Part of a small language model's weights: 59.8M parameters, 903M tokens.
MLP neurons of a small language model. Each row is named by its layer, matrix (up: input weights) and neuron, and shows model dimensions 186-313. Each number is 500 + 50 x the weight over its row's rms, rounded and kept within 0 to 999. Numbers have three digits each.
A block is one neuron, or neurons of one layer that tend to fire together. After each block is what it responds to, as a language model described it from the Wikipedia text at the highest values.

L4.up1788:592473504584513438494585520461555428484531536504508501510406501516385453612457523469502506430422574451583590511524520519617588480486493477507396494465513587432486490492504533484433530586558526463552522424462441446482472466469475507588583509448463480469569467536552513492553500594481475489508496415520439385536432505491388514489510496472504495582532461551488512574559463400426529445520
Description: Subject-then-verb position

L4.up2457:384568496520537504484536563539579480629557469537507431547508519633446560652530554462550475471570580434543481485420511522542468446490473527546428535512473462489512502553476502527488467512520552540474469470467468381515415522522508483496465411481551468505528463478462415484519607501484491430539521542487463403544530514395560524549559528466553456485534508496499467525510469435400436491526
Description: Acronym interior pieces

L7.up648:404473490483483432484386579403624589540541468464443499563412447564552510557468512469525486461601567426437431460439491494502513536453593476510483390592449429544491570482547545582468448449492514611535534474447515443432463532562492469465524422535489476351509446575579504535482552502524554536530433549509427410544527517531489480432448545505530570472508620452490418506495516550519471530594
L7.up711:452565480518485452505507521503447550568517462485445518451509593572525501541501515517562569482431575424513438393471449490498546511455517449531499480515490456500473586513519503635360464428508530600453521530472394485563630627533467496499422450533591476515496601466525532545443472393476480554516502538502510362457441547442449531490492514482510516472537476474501429453503551554527578473502
L7.up1114:452341464503492555511492420500494536446491455461502550366561471516465500513538515561444572514522502448531461484411431503498501429489445509552540497459564586512531513524457505481512434593463535487428574425462359551528543591485423502480403559573524524505478519501542518529533409496550598563587419418418525558576494439431544521566477529495531499641455527497437501509477552394482542511452
L7.up2175:481462444508439385561473563425444452549461367523443470421456527442522444525528453449534402479436502471541559544489422595559505494527532589555498577575497471599450600481563508502435408487489490464571494496501503556493485464488485547460438445500623531489463524517553535459512512488458431582493484528424518539478376536543542426488489516508504486415552462533492603491522484480469466532569
L7.up2212:366507539475519620461498569501422460496453470528498448527454525463506489450525473390509583486483413531571519475511542479506448461491512546473443544552425519517440522531534481606520410497452525542442431467503443441448562525495529331513589545514579438505575517612558618461488550514430445528498592525570473563423502507520557453526435606506509504338507556464540459552461421476578475513524
L7.up2230:400453544537409426494420531519526585608529436468414501526472443539514569474523481486543471385510541529565461536461482477560424490454560526551527479514451454526534640488516488632476410484452427554524468425506571458508396454455464506449503386517526566485495500574567536543526482447529533547475506478500434475491462480497528454478492583507473428546558513517427498502556499443549493537546
L7.up2525:500543483485493500484507480566474468518580484530532501517531703466522486423435474486451584433469437456505495550488508489428500431490497540541531527669519567544519577529537517530454495600540456502484529468517425512510487634549522499418519455528510471358540456479563405534470567478496550498465503486508511488487536545522371561469481506543519469464514547485546390506582505489565449524534
L7.up2542:600514490549462500493478493538510496516373577473462605462566522514549477553497483540472570563498516653528521463469474533500481492447533471474576567581505441500476455484523499505421427537457446492539365501523473470495581532526436538557444535492584611431595407488449533473446504467551513483459553483504510536476439459621483592630504414526551565574473482501572530537397472508545461483409
Description: Mid-acronym capital letters

L7.up905:473573482490470490649526513522473598481417519590385448532442546514517469441534425451434483544493372503461515522471582600582513475419497524561459574471479617544463472567549503477486429521480513555579402586460593525491494503535533516406512541454515424472443557380434489410434430447475433515537503553554470553423549497418514451498413554403542537523533575453498495568463476561512514494511
L7.up916:562493486649509379455501437550445459499473542379483594486517578581518487414524474504455501447512484597507469514572497519542599360507538514447584586578601406449642472553463491592533508432505477659413516562438441486526487511481573475478519476430464462444532465513528506599570504432506485510486437482479562478475565450458465565524452510549556625453489530457611544447456454494529485400496
L7.up1310:471500507512513454580484461493513418443482502437563496488466524518492503426504442539470467456583523522432471434460586534591505486540520449439528565522468442585440500550537541516507451428517522496488454446532493500570319458505446546415481486605507538456509556458563537513428470506554513523448545492443447516447519524585513555387498453521570555574501538508410430519464568468442425507552
L7.up1691:522368534484528422528445443560415521446450442498528545638498549557585593497482510499448522505494541530439503463484511426487493498380510449529488471487545500423547425474571516531482485477457520465552580535464513475512512511412507472551422534590501472476514515532600520529406455477449462523571489552522571484562438564515531443485520485494519502534480478420534435515532594488491395467537
L7.up1720:512564473449543484497553524536442433530443427491513539497490474572502449509589460498389565524550487487440434536522504525590451492419515507514482456479548472458509527544503412469477498521533489578452515474508489526540453552490485586504542456477447549453537446462527518512479464461475510495470525492486518507484482654430464521490536477442555501482533406479510485533397516450475471502393
L7.up1769:440461505433558413548501499446483470444439517544474509503458548578480485440575492451471503430500525474497564491440614542508585405515572470500513468537532460391585447538527501586529480438454536568430556421509517483525523549470539415621468523563417482529558484423545504585420474438462558537496452566522488464510513595492552557515558490530554581497475527499597575478587530558464400512561
L7.up2218:461523496534463488579510491575579471541458469543487441408395527517485485443589341518482466444491479555423396471513489636508539503520538505420488547548487535568448546483475569630426541566486482515545574552427432540593552553499535482539555456418548502541492505489606551429500504463538514480460483534577553510440452537552502513531497391425523529524463508470421601443535447424551517452488
L7.up2252:530481492442543538407611572488440568488466469534558531461477421516522452481429534458475554560403501478489507481480506504513374462522527452511460467414537569408548532517561533590582493470481618470460533582481523606493495493513477532553462500504473495509523482512532529487550415426481537512480516517382379488525485535522491458499464565470409474476544436567514429442481533470422561473505
Description: Digit zero in tables

L7.up653:454490454480515461593434499540477519410431495547458487541501516500606515519497483514510505543529525469478423428425552385542567489427468531536538576581509423413489476629451510491402461495482423620495427562489536481533520473476575438490462419624493521433514533521483539464499527394472424498455461399475531540512566491524526430477529561536599563452590461404553546541569450389467505522500
L7.up1109:548450515498446522426417574588637541478469480563512567480466459457496533394532519523471479446539451550550495525514631454478406481477475469422514542521418524466406535536452542444447495558417524499523501511469506513508445518549457614415467413470528507476491625422586539470459447468495461463490535462498474428481497531469448417517518561435522538452530474508483535551484515539597512474442
L7.up1368:435452446541440444490533565445512480489469524566403495508487521425541500446440470503464555481532526500505501468512484506568592451483511510461469477489520527561487499580467478471562517505434540570438540587510510472384569597500521439421435459574526483465508507461593530378508433512561452475617543537412572398480436439418547432461517530521488507542547458646548459510413473517535520455560
L7.up1607:568489574488531534611590457476525521594554498522530538526416568507434529460491454545432495485542517540497412524473485588563493474480404535533472479510453545583502447397454549367478551508523516577403521495559451454589460563520528507463538475571445519578555460424520452523417571539495556487557478444551473559507567506450512359554474494492615544500504488448466617403406513605576558498453
L7.up1661:534553562513413373584533505524540537543493518482498450497506482469395509495461394562445578517479513536502487486471454493462478469506521530535522593429530444490489512402488534596419498563519531569388476588593437525488555484455549575425515465449483530527381494625449526609516519438507619466447463496476539525454553494454489496373441504509466456382554467464558578503510544483546519482507
L7.up1690:495474570489536512494536449429440485498558492523534515447508455586542451488474448588518522506506457457443484521475510491472464520466488408505492591477493436551490460475565536557532484567480440479488484501543519535436516553513447415513564602602499449471448498472525473477511499422474518539545485500503481518453593408475448532445566514440509444414563588490515525519486552545444514528477
L7.up2238:442492565460450433513451585472493595461502545512537521545442473452482547434509519458536364478499510351482533442517463593523552447494423607442400466582587548469473468485521526478519572484571438469476527445538473496461522505482453455431465503444501483444411565494543475490550459437420545469530486486558478521515498580490505483493497530495464578481456490462511434504529467473568482419467
L7.up2296:510542574509485484523437484417445462477532519417579535544417480515436523517532519579445601524564514487542470429585539478514515468520494510470494649542452562544593508489524531556424559466563568578511564461561500502421502464539531490438460522513528563393551512540524548525397522597550479453465523449544538566442535522417592474463426546397518441441527485454507485574487485521520577471454
Description: Sequence and pair continuation

L3.up219:446453466519521448486493495540487598515528406560516510432423559506588480538551513591533482486534588413519497540471453549491600498488451569516550370429449518493532499542474490531579472454484396554492556519512463453461447534468433519490488435586553518425556455522490522450569493546521626505530468506470534427534447541506425492550502473508606465532463565484556593556549483590504526530492
L3.up371:460461480536525426519489420580599541597575468473564532477444441598553473635476544558550469548547541438659518559559468466630494511478575560536414468484546479549548526552531468581526435477512498459478559449548478543480441509466464515478535526546510493444469549562492466515538571480499584526501476565574587477462485501512511520485488535485546487546471545506528473522577549462538516563564
L3.up559:469543478578549413649441523515621469582441473440464535499484602616448521500573548481523531498667536454533441506511521560495467425453597512490511491567517482512469650507543520474460450417424435545505457533481525442502453391493484468492494459462462488430503521493449555445453580496507504551593495487577482525552592449527461435459612635463555545544484538525443483510576413474603565496444
L3.up991:474464449485460554498470515545589486468622565513491476555363569492492586566470448515459452532442406470513469508511589568555463408395495535501416485563408473506401523471565555441455411549516577433532576536543497502500458576492403528486482485540532487472422550515536474415422508497459531507505495490522525412541483481548443503533482551559593519530529528439412508549566533616477504485487
L3.up1637:442572519498509425548442521515417526511475599533388485518585562468511491496586519483479462491610633512600480404439509516527411485464465551490403401506514581437370545519518518592500471522479384452352483537513547538495493504514530532535568447503502624452537458470540494496437592527463517571462496609456503450564502563420438491589537553413524501533503490462537474483524398466558484527509
L3.up2042:459542436545541401457457522423575558589453421402434501502449509501568484523446610571537527496511552449581522469428531447484554508509512480533549466499444513548500552464469544435555454503508517507543515448409531542483474519446487527445526407465540471376477451498511570585560504502553501526496439453571487401549474416570507591498528484548535525603491503558461499584453455490575565555567
L3.up2076:410461547498544561563422515520497506473476451483535549520496481548403430561488573424471494433416432507489423466502509485529498499479483499404472451500559464465438563437577475503446487514496558533597518452463476507457571469504520503518464542517478468482567523516536512452554578524490560557504499480425520548442542532515595586546527472528540494548425550473368473505498560449478533544519
L3.up2212:475480500487504479510514515437506483419473488345561627547598514496519454531455540506530458460477533532602554614411531465521480403520469555581522456541508453526518461458530528591509443425481490633449544484542480582471536519367509485538479451533653419494538460469496463427483595399549509610447523558532565459453490646548468595656572514558546454497509520513566536617482498490482498558476
Description: Inside all-caps acronyms

L7.up342:484574501542504517482528413491631483524493482508481497464399535434554484548466522545482531596519562477532485527566466384445513354467542493551601533576426467520500502441473462526571456483461542469503507441480469421488484527546524475506533569489443608500495427444486576462642526446532530552521470499571474542508526487589481478499521502562504538481430476499540408568435571528565547459452
L7.up486:493417496529545545549448570484503567536527533455432489497436484498523602495534499469475450405548558492539479457454449460450556419412540510468413523468402548451507460540466487484529519523476491538548577477524449394498513497525481496498618411513497560448516580427520470536539466481527522445506473532513377453506512510569543422517501418381509537525505458465535446482487539414451473536499
L7.up933:490528518501541514630487515636571557504528540448463486485422452439611506525489503493399489546489458480559481468512472417461515453462514498537549524515465486562476531512444531556460592495531509489481451545524529480453566473480451526494457448456516523469496473452471495570557471478438517500544554436559538454557484601524519479439485451470480506507396465477480557438436479557509421441494
L7.up1079:490411464475448501480471492554424591504405455498489580538469530458505568502415474585573544456497628538486510454528478478490502568452457478497581511478470464533464467531529429559468558469460491512468460556507590539429423512458491501402378526525446513493450528523465488536486448541476473421449497507405562499450478563526535450540380483509415575460543497387447459437444433393491544515509
L7.up1153:461466501521592438504462521496488521430527456489488396603488484578538471439443384547502518513517453548431514516469470561470520538389459408485418504611474467508519530474518450492500509546473530500477468527566506534508501513495495458491530451531454618521464513526448523478529482475413531444495466495535552408495408492492484541675427410533553513485525531535539540447550419517540543543444
L7.up1703:478491532484540621568465443444590469484442466541469477484534476559530472552533436463498481471394504535481518405460554550470551597488469489398440443515564541556476478541503489450518406540592581545508517479469517480519452519447433547506530490459445556609484519526520511540527459465429470512492457517530545562518603486471555594544456496486425480474525507601484426503437531595602514523577
L7.up1969:525528562536429524561570479448528564436527533467485538506388485476537539474459606507473561455487519437490426449497403534522468429431537554519431531492415503520540587475480533528472562510418548438439469456491468492567504508620514531510583482587489506485449485459470520574517494492571514519453535551531499430548446460560437449527392460396525470425586457496471526530469469462605516541417
L7.up2451:417486439503507463532485465474498560516526559481463452526533456490476453512405465527507515498571495434519576449472491513392413532475518462571486536478526435453480483476461557508477567487480460446423574574496509501447573451455502480489485534437459518521459562420593458498477467590602501571601449536513474546600556429481507529478431489471543505541513459451470553501388605446514531460450
Description: Relational preposition "of"

L3.up885:500584489462503458522581454560494470516543531497450480518559487597434435565468495445441546511548431485554534530590555511351581497442515460407496507472456430476448526477533524574558478423489447405429475541584484553436437548575545541496502540619459443557506416376466457473505465470463568503562472443499440511555545499463534511506478524557583569565556550472496476545520574513562578451502
L3.up905:539533514493546560487536472392525567405607442458421444458522531564414473537490554447465593547432466477490493551462479493457580419374510519503465548552400414537510530439546458458585557471573460455558465518563539542569487481509392505441547522486476490539474419499468403526479574566492431456531486576458409602442559509504537505505532479557549555458469478555548526523500531433529515574494
L3.up1231:584491500450563591512475490434442483476454532542566512433559589537573479479471495559454580569604400492531553560481533547495452497577556471497458609482493545598471465456486510531512494470525468505462494449546502557508431476440512494474454458514478520571355410429550488499422454545485491517607439447538442446546502535463467462466557519508506538481511552538524533459488505488456511465450
L3.up1339:359544443533536515436527358530543430528514497505526506547519409548491512449484472604445542495482541462501529456617490469466453537416484615502580430508513488444503495504504552507588532514518417470507575495499479555435439608512543540525497504521554490569490450460483468459515522545450490470597461519452574504499518477494500529453520508526581553581559428474533524459601534515493502546562
L3.up1786:453633403467556569585629442496442486488505480420511551525512456545594443455513511468473590519499475556559577453541427534528418538516497491527467544407511466555540604573561485456573516522517452429576552480367538470525475428487475464522585477478571443447467455492497508500507508477502451492478420607519521524516550477525406478461570544634513513541576501496511558542584339551540523484497
L3.up1966:430486492583484559474550491551511533418462550486506387513407501526457482487544485591410503606539447451498527438524477456438523570462504418480468506552454458459486524482569584507541410506537497482456579534484531560451455492509464548561491521526559493525495405492497448438474542480473544562576506487437556492441449444421480448438470463449494592541466508490489523550511481488460600505509
L3.up2149:531593432437547546501482423428508485545519529565498537467529483522455499427528456471499468534407436514559591588467491580403445498431469483512434536423403401496538564553541583490549500467536525463453530508418463515523575460492569533522572546480603539512421524536436394517450597437507500487636515509552523546572441493448503504444525558506459467507527485490488537519485446460478505531522
L3.up2445:471604470486460487476473447476535496469606512503470521517496504495502536431515451492497529535483538562562478549491459412485495514537389473557505476515453459491473514526474468514515459538457549540490546485516554502524423538594463506463465560480602619512473327469480457527446449548446550496459561478523533528504539540442465497495494551507451451529573581510446483570463441471581522536385
Description: Table header cells

L4.up2280:410673481524512545534598474568459586533496517482440470535421498434525494517481500534507537479494512437493533471477523568492531556545567398484525460494478456495465482533569482597557482503609550621561451502435464487499454392491488529546539417569488561534461477534510467511497513489459427510434512656484537477450565456492491421489538504506461619460603527511471491415470548485518475525433
Description: Partitive and fixed-phrase "of"

L3.up508:528440450455485541522527424494507472410575458535508335553489481434472480493559521471438517520497544511523532533607534452536441510476501497531443480404468451535461475464467494525509464547541496529452510480516443427450468428436444470467576598514468543493493557466454485538480523517515470508422524561450420430525485452450503531492530495460488375504506503462444388581532379426570442466452
L3.up1171:435484493547537563529531515414515487437532633537459518444554433513502545567490454462400488436555565447448526502522569531499482442529469445453490519529430461470489628569446467517521473527565447511483469486507464522446538612593468491407455520427508520488494466546564469597457455509490423448361542516528533481521521517471529553488536503486508469495560496369482538533518542423462411548494
L3.up1598:517384411493490536504515469449548507505630557540483520485397544478527477535475508450514485443545484519484383452422456487502425516516511522464494491552483460503495544493502532514468456482496471540510398462444459432550474527545490594545506493509461459496477485463550455533561492451467507496509521555432607473535461513479610460472494419509521538457535573443463463443409492454441482484470
L3.up1609:434434469477463506502560598509486523492499504489449531539492491546540551463474490490560507525478552425585496538503521445559432531472460469444506422485575590497466489446560518508451480436511498472488469492562506481508482583547542475503518471452532526303447528507436541514554395423453532568481526615547508434453553511539528517474465543564547497524462430494462517519482492453546563529491
L3.up1778:488474526526394512463485528490538436437544568478332506431494479561520463418517465413533508382466496549611454474472557503502520538462567508483525474487508501538445532425572533569563549454528561593482536471537437473548448428586472575475539461467479572481393517451483405535460475577519495336413586533454516499526470540575504463493415482531537478514518522452444494546502479450561495472458
L3.up1847:466477511488552488497487593534563551553445546515550393411524467525483509436441535456525506441499556495462558486480391544450537553483554608461479536508496542451442488427572494505463472534425481538572484521533458555531459500458527511506547498503505541440541486422572526504490506442423444499473450445516531382432432488581524461465510477452544561517487575454595666536485491476489544572467
L3.up2061:467502510563534572528480560472525488503516571448466444484548470494465552481495514492477593414449512470446435601487496487517570542464491506542459430538571507500449425580417540482579480560507515543476503509556519499525492546530527564492616486443585461516550391483421494537395497437453460511475595534432533518555433439478550460524508419504474491457403428407485535531525521445478538504589
L3.up2346:509457454536476613533460486542477521632523548473523490507456506462529498528588460537541478422497451456398342444422555544502482559405487451600468617511502509534502530468533498495427455495444499435434509447431572454433487499506484557471458476498482541441440425596482589573498499558507556491422596633498566482508486515501482557474551458524459487538531526507510525555475449491525471518549
Description: Digits in stats tables

L4.up921:511542506536463469417573428472467521491498522494481529571477468551519540515480409654476589500478484476535521497490459405456416527403464439492470589541540439515506460463538542540469552480468497454465483482571575514496423570527468503528496511580507448542431497376529558415527455515494475560492434464599563513422586514533466546417469558502529503434545521612444494556496439531407592567431
Description: Table header separators

L4.up1940:607394441482534438491625521416496563412524486483559516494477525507544488453422614438519623446511552461497530490433475500483454487500630477395463440456555521521476526431426456619476471430510515464458582504529536566445487546491476556511616505546568474482566476423565521549450470408501395512470530443549419529556531511506511523441543411523416535522531516568554550489507566476503546475538
Description: Table digits and separators